Weights of a small transformer language model.
Size: width 384, MLP 1024 SwiGLU, 28.8M parameters.
Architecture: RMSNorm before each block, untied embeddings.
Training: 869M tokens, 6628 steps.
MLP neurons of a small language model. Each row is named by its layer, matrix (down: output weights) and neuron, and shows model dimensions 0-191. Each number is 500 + 25 x the weight over its row's rms, rounded and kept within 0 to 999. Numbers have three digits each. A neuron's up and down rows have the sign that makes its largest values positive.
Before each neuron's rows, "fires before" lists the tokens most often just after its 100 highest values on Wikipedia text that the model never trained on.

fires before: "\n", " |", " +", " —", " 1", " 0"
L7.down481:474507516436459463533549495536481523470466534476494504496464495489525460492495507523511510508448498507516478477454514532511507517533468500494497507481467481500524480522536488500453459518496491499487509512470470539523529529502495501522498490506517446495536497546473527487514504476505520510483500496501456458481491505524488509525482491479547481467499479503527502464509562455441477474507501514469451518481486482530464512473490495497543493541449509477531488527490482543473470521528489513512484487483495528532505494516465488532488474498469493513473504521468443491483520497478508489

fires before: "-", "\n", ")", " −", " M"
L7.down263:500532471555537500470538512457468493519515494521505478499519501501493530522504486499493497524489465488470529498479508479481473466495524500556480526531506457526488471457486514529502489494499473505477532469554502483467541433526496504498486479511502500547527467474455543515493460499466504508514510490525470520509518531526525492486510449516515486515502492495497485480511471500509505452473572515528548507510474516522494508503488539497496476494527492456481501447539491500456538489476533528498508470515511509478472495470525493482526482504519514455508490503525493516515486457529473514

fires before: " |", "–", ",", "."
L7.down67:523499496488463496497467513484528493499517506538527498526538486503501489522507456546556463515523544499438526489514475515499473526470496467535491481513531504457491484509510476462432500523505494488505454484485473505482492508504498483497456532499490505498536501503473520519500485514501511529473488500510512510508510485497503504483536490514500507549508521501541479505460551494520440492549488527495500512500537503495531498501446473535483453513514517509494521494495488486491543452468450509521501495518511519491490472491483510512565504479484509523468505523451516507499533477509469519

fires before: "-", "\n"
L6.down345:457496458503513470521501437492484513488536519484512490508501488485525497468511497509521499515484546544511516489468480492564534483504507532513495459520539474501500501459463523512458457517476483491526477453488525500522516477493520510524527504504528431506512523495488517512495509489482497485562449472491499516478478536517476523520527521520499468518515486547491480485459528447507496480501473508497500461503549506486573515539501502475523479499476502507494492508514520622509496493499504485506487483500476494503510475460536515524492477522493517483473524531468536497460514472522493496

fires before: " the", "==", "===", "|", "====", " of"
L8.down428:517525495478499511524468487470493473478531482512494498512512479459508477456489440551493518524552525502521477480472519490469511491570493470509496542481489504499490482527497520488491540521500523520535510453521525501510476472534532487502487524518469491524474474518469495512520484491468477533499444510469483503478477476470545515518496476529521518532484508457532451539495484498475494434503503496463516503485466525528499494526510466501521477510488517468459516503543496494510473509492504520477475504465508420539494490493484498471507507471508513499504503452511513494521507499524458490

fires before: "\n", " |", " was", " an", " a", " is"
L6.down34:480492519511479477441550499460488471534491446516504463521472514486522501495509480497488473465498491474504510471485482538510526503528506524507456489511495506504488499497496469497566489500488506553492524493541505516498511493502488531488444520519509487488509526481489483519497520480484510530488511488524491536495508504512492567499484523482466497447496506453468490476483469484506515500496517490530502491489469530527468501516506469495517519459495482481493544550549459509495498476542481506539523487523515495492491489516468487504488485509504493537470469516471476512475496487520453457

fires before: "==", "===", "|", "====", "=", "The"
L6.down66:510522506459542514490502491511510501485479493545490513521450493516524532480526528534516509523513520501461477558499494482514500481518532532528508520491522533518489485476516498441533515551490472531507481488503544532528443462505487496542557488496501529516494503540534517474480480514498503493503520507525470508448549520458479497472521502485468485528486462527532484535497493515503502498518470510508477446495499500470491500516519514525536513508471487467484521486539473492540491485515500494505553463481497526528560478519584510465537531404495534510492464482462480482525485491517526469

fires before: "\n", " ", " 6", ";", "L"
L6.down195:485487478468501488466496489527471515482504527453516502503552466486525472495501460511508512438460517498497524498520524510463475497497504504496518526501526517521524485472479472559527478514481513522491505498478521506486476498513470495514507496590509475533487511543461539494517520496504508518450423494516509466468527495488505463477504490508520479488469498500541478516486474519496523504491479494512458505545509510518497501498515469500528477546523499467518474519515479455482512511504546486526489486556515461468523514504470511518466556497486475518471519472431477514461470530496495469

fires before: "\n", " It", " The", " This", " These"
L8.down54:515506497516487505512490489532479487469537474438499517491487498444560500484511511496515506441500565550447511474471491510537501516517488517473498524485562459489451565471496507468544507509480493506528483483481534502500469479502505491469517518452523527472487453491490522483452516504480490499485484500497503477521492489492500463450471527512485490506522535476498515487489492487457502471539496497485500508506459495525509487537487526484505490530522478516516504487475464581508492536501513497474520478431542451484482474514535485534478466481454511528507531490494461513476519468497490499

fires before: ",", " the", " he", " \""
L10.down1003:555456520535472502489512490470510474459452479490466515524506520494508509491481509526523544520523442483477482490505496493461511508511485508507452478547505476460538515507530467496509505508525521516552526512492475501531500494512429465491494492503471497496499476474514498571531511485463545533536480480491526473548498475510539495486530491499482564538438513503462529477482516515468496572484494471535483492523467484512544497527494487554507531492525493513522476502498484511488506478506471526504509480454489498486465521486484527442493517512490466512527526496499466499488463477511494532

fires before: " |", "\n", "–", " —", " 1"
L4.down757:495485507480530510492474480512516459492516467496510549488495493487504543534509489483480462511504502487495483442496517530504503533502519517508514511449519531483481485515529511508503525480503512490554484561532556526486476473433528502553506479491493501496484543496490465500489465520507502530484496505529469508542540505473486529468470450498509500505517521501504485477507501508488498520483496535527553454498475527514499483494546534478465460551503512533507518452511489516478487580469522488471477501488502514502496457498485454548497508492517504485478509500500516481515516546491479501

fires before: "\n", " The", " He", " In", " This"
L4.down76:497478505517513522475574488497513513503468514483452496510550512517493480495500526508485523493508503564514476567435528507477486467485474549505506486436512508541509483483463490516449503493482490487477518513495513493469473497479486503501468497445488494515502505465497497498491504489479482507488503502521494508489506512493523508524470523506477512522520507510504462511503511539500512527492480492517460463555507524518492500486510497483524486519525481515476489521492499569495515525490517469519467524432467525510546492515501495534517537470431514524513497511539491521486448560480467479

fires before: " |", "\n", " of", "°"
L4.down779:501496509497529485454486492493463507518512530512521554516529494506529463483502534531509491470559482556512554580542514521489496499491488522498519515471490506448521519477529492508451504501473542498499466498527522502514519501485548529510524515501485510496477515531529507489520505518508463514491521507474501467501509510517495503506498511505491474475422525528496538487505471484541500545505509551556531463519472505520508514486498473506478489514549484513530474491463487501485545542569495526489515525515466496475502500504511494497476524478525513497455506469576529529493527503487520514

fires before: "\n", " |", ","
L7.down101:495508434517469488484528411490499497586540503525486517514498445508521504519495509505502491484478578492502518510502512517442500516502509493514463494503501509496515507509475493529533498490553522504496493490507508499523483515519483479513491489554523578478465513509512505524479503469478481476485515560519488506502492513514490511510529483479498484500491484462488506463517501486529519503510523529510502482495540517486496416565494502501508481488475506525506483495558499458494504494474463505510495481534494532522519512498492508507473498505501471454510544510512519516470501508532509532

fires before: "th", "-", ":", " of", "–", " century"
L10.down154:495500560503443450515545499477482546542545484511437497483521462477494541488473471471511494491506483506526498540490490524497538499529484514516468512539513495522558501512507515490496472499528494511558519468483524534498547500525491478474482507470483488514557511511505461462508482496494503483555447506499476531472517521521494482457507563495530555515491527488512550532501512466483467466464485487493500489539481480469492532460484536520506462514462489478504494518542483512491518474528494488490493497504527511505518531517442456498505478508477466480512530521496483487539458516453491505

fires before: " |", ",", " and", ".", " ("
L6.down785:460514509480462515536497507494495496483527510486495507494507498501550470467485478573568499490471524520472501518452536546504562460495447473493562517531504516500529518486495459488486483517493473509466516440492502485480524521517492525535532535511506515504527513566510512497518509466528440478479447480509478514458458473470510499473486524485497508507478524531472522492480492473514503464493467481465536488531505534497496505469483495474511500504476532507527474500501528510515483503551497552470533489531543523505481492469511487526557520510495515499538500521492498497480521481493477526

fires before: "\n", ",", ".", " in", " and", " City"
L10.down537:528489482467513497565467504511509497481487499459512501477460457462528494514503481477462495530510508522506469468480514521475480542503545530519508455457512514500500491508485524535484508487487503479484498476454474512547524509492486507489514472479558501516496482549508509503491452483471543481489498512475532514484536581513490505496487488524507516519455551470491500493527524499525534467522499472489511483485519466506483489511478527555521507514489524515478521491509498493518547464496520528464496490494546512447501515508537496464509494441494523515513509525496486504506487538499494484

fires before: " |", "."
L9.down601:475518515494509488485522518518482519510499530485500514465513487508565444476460532543492531461508488469464490491488514527498507525509517465473474521557530489490509471487515500493465503500520478507450532465481501496555487515510487501489494503485523505468483520470494458484536525516489522497499454515480492472523507497505475479465492509485487503512535515530558482515499487479476512542508520531453473466547527489505505490480480497498524495493470515509514496514490535528468491526505495507530484524427526491464486503485515517486498502487518526541479470520484509488495502506489479458

fires before: "″", "′", ",", ")", " ("
L9.down238:526534536500517486497478511482508482512492509477517495492518490479527514474486528474514491540476496545550503501481481508509481527559497468497548520547535503485483496531522500418518479460502506517455509477498507474492505491518472483463485530528472509506503524520494493510482480512478485514455470497513476496492505544469484474494496519548526484527543497517491503489510509539475560491497468503494497488469497518489528523480506531512485468502507482483497559464496465494544543515515490518526476478534482477484482479492524449498470507461526481486467455504486497429529499473514524472

fires before: "\n", ":", "s"
L6.down44:503505476473527531540468499509480502499514506529497470502489519531477483489463474542512535497487511522503513530531523532502558480483533512475491498565520487556562482478463441498484496433479490482496514487507458491531562490535533441524523485467459521487483494525537502490515528469431512516471515517514540469499504508446500492488479515491505520512469475512493477496476517484484504542508458501499501489543540511499526507488501497500464498530540461538501528471479454483486464513522524490512513503474427504511502501490471512501531463499532505504501476522474494502498472537533511467

fires before: "|", "\n"
L10.down36:509510517516508500470471498454481486490462506530508502492491509510492490500502520496514526506496486531518519490477485502509476443473514466527503515506494497512496458417481478572529469496492486477480509485513487537520481549562468540484506484538467477506440503507486459511504539499499498510516493479483503476497560492518555518471501518552491473538520511517533487448480482492477484470509481507476533475532525512501506499476491547521488458460517496509489515495477511488537503501504512495479491534562472551527498455506507499503505495507520493509541515473504522500498524485470468473

fires before: "\n", " He", " The", " In", " he", " It"
L9.down1010:503502491470495449446517514511509456466472529528498472543521480473535473459501555500539462535506507531494453528468497537467459529506523524472486503533524485513519501502503438473525469492525522499490499521507477483499484521447487511487556503486494519501481485479490518480496502494472524500521469475516500449518498526496476486509494508517472551520470489471488498505506451500485502492471510483497517527499454523493508487512476516513476525485498516525496509507485474580470500524479539511513456475489485484517516506540516507489505492448438470508515486476483525482497501508534500479

fires before: "\n", " The", " In", " This"
L4.down277:471485507478494515529551545501518481499509506509499532502536479485527525515493504492467466483508498541510490513501512473538516484474474523515492497499499506482495501463489459517519488512487526520504494493522517510530483486546493520518491515483511449519464522506512492512485461463478508472527489489531510501495540479525532562492498473473496461505518497470489539510496508507508557499513508506507471480495557437500517561481495521503534526497520527505482499520531514615479411506489481476492466495422483496499480497477502505500490500515494535463498517460521533525513503477542511453

fires before: " |", " 1", " 38", ",", " km", " 0"
L9.down212:521503513483519500527539524506490475502512487489509524515475526527503472497459531519505527490522476533510483535441489524522460512491496472507537545525556506514517501499531506499494480461515548529488467472536482485507491492500517523524534512514547516497519509480507490505468547481527476524518527469502501482507510523532518520486512460470548529521489542513493488483520516525514497473452544515527473484486469504517518514477488495493482493470501514497547477482501554469482474499511508523507455473530505502445495477496513531526483476532525489476469493463556528481504491537480521486

fires before: " 0", " as", " 1", " 2", "0", "1"
L8.down49:506521472531498515504519515531530470478487496503492497512486467461546497474516501517466514489493502531533510517501513496494482490503508521470528533519519488492489460506538500484514489511536480496495500517444492527507530457460507491484488482516514507487548499494463491498539518474466491502498531494482465498519526481497465498455492481506561484521467508486495467483516518500462533491502500512531529504490521474482532522500499449542507484469474512577498530462507516484487493438517484554535479493557531489525504458468499502466507517494503440477480511503478474477475478451487491514

fires before: "\n", "G"
L9.down949:469463529480491472504454497520502520508513551496511510471486521512495532490496501483517494494481523438483503446474465481527469473505508498511505549499525505475493477505494491537531547539546478498494546506506537468480520498518490545500466480512465494546557500531468488518531501525505452489522489558471470521503532490498511463507504580512497500510496502527531519457475506509507493475496504445492473530558505477511507504527502487520527501490481537537471482517520524543469502489514524516503523509527465446504476477510477510510547489471489506522534546487538518517463508534452513492

fires before: "-", "|", "\n", "|---|---|---|---|"
L8.down334:515517537490526512486546507510464477471467503530548503500469502442520509480525457498547517502490494492490527501502506518506526508494521510531515479547514442471477491497503533478500516471485492532488503548498472488552435502492477531488507476511491473494467483493480479503502527467470483491495507475488512519513460494492496556516527481495515504518530461501495451493503524500526504513527538487503475452485524487512478499527501497480502490529462520461428482502483489519550504508496475524490500536542501494512505427455534508473529515520507494527512419487521529491490527475493491546

fires before: "\n", " the", "|"
L8.down576:534538490490513518508482504504496428505487524464519535490481499509548529552480520515540476527527477489503484513516527472551490511506506539520504460476504505477508514500476465559493531473501478482483520438508492488508499490484547466509514495456488506531464516504523515547505509457497536522509505518500531495473504535458510452524499566465509459484551533473516481509490489513471515475532492484522478518501460543511498499491502503528486509509477485452534528482488516480526516519518462534513511521489494493460521479464509506475521486501502473497529503505481536494562516503513482461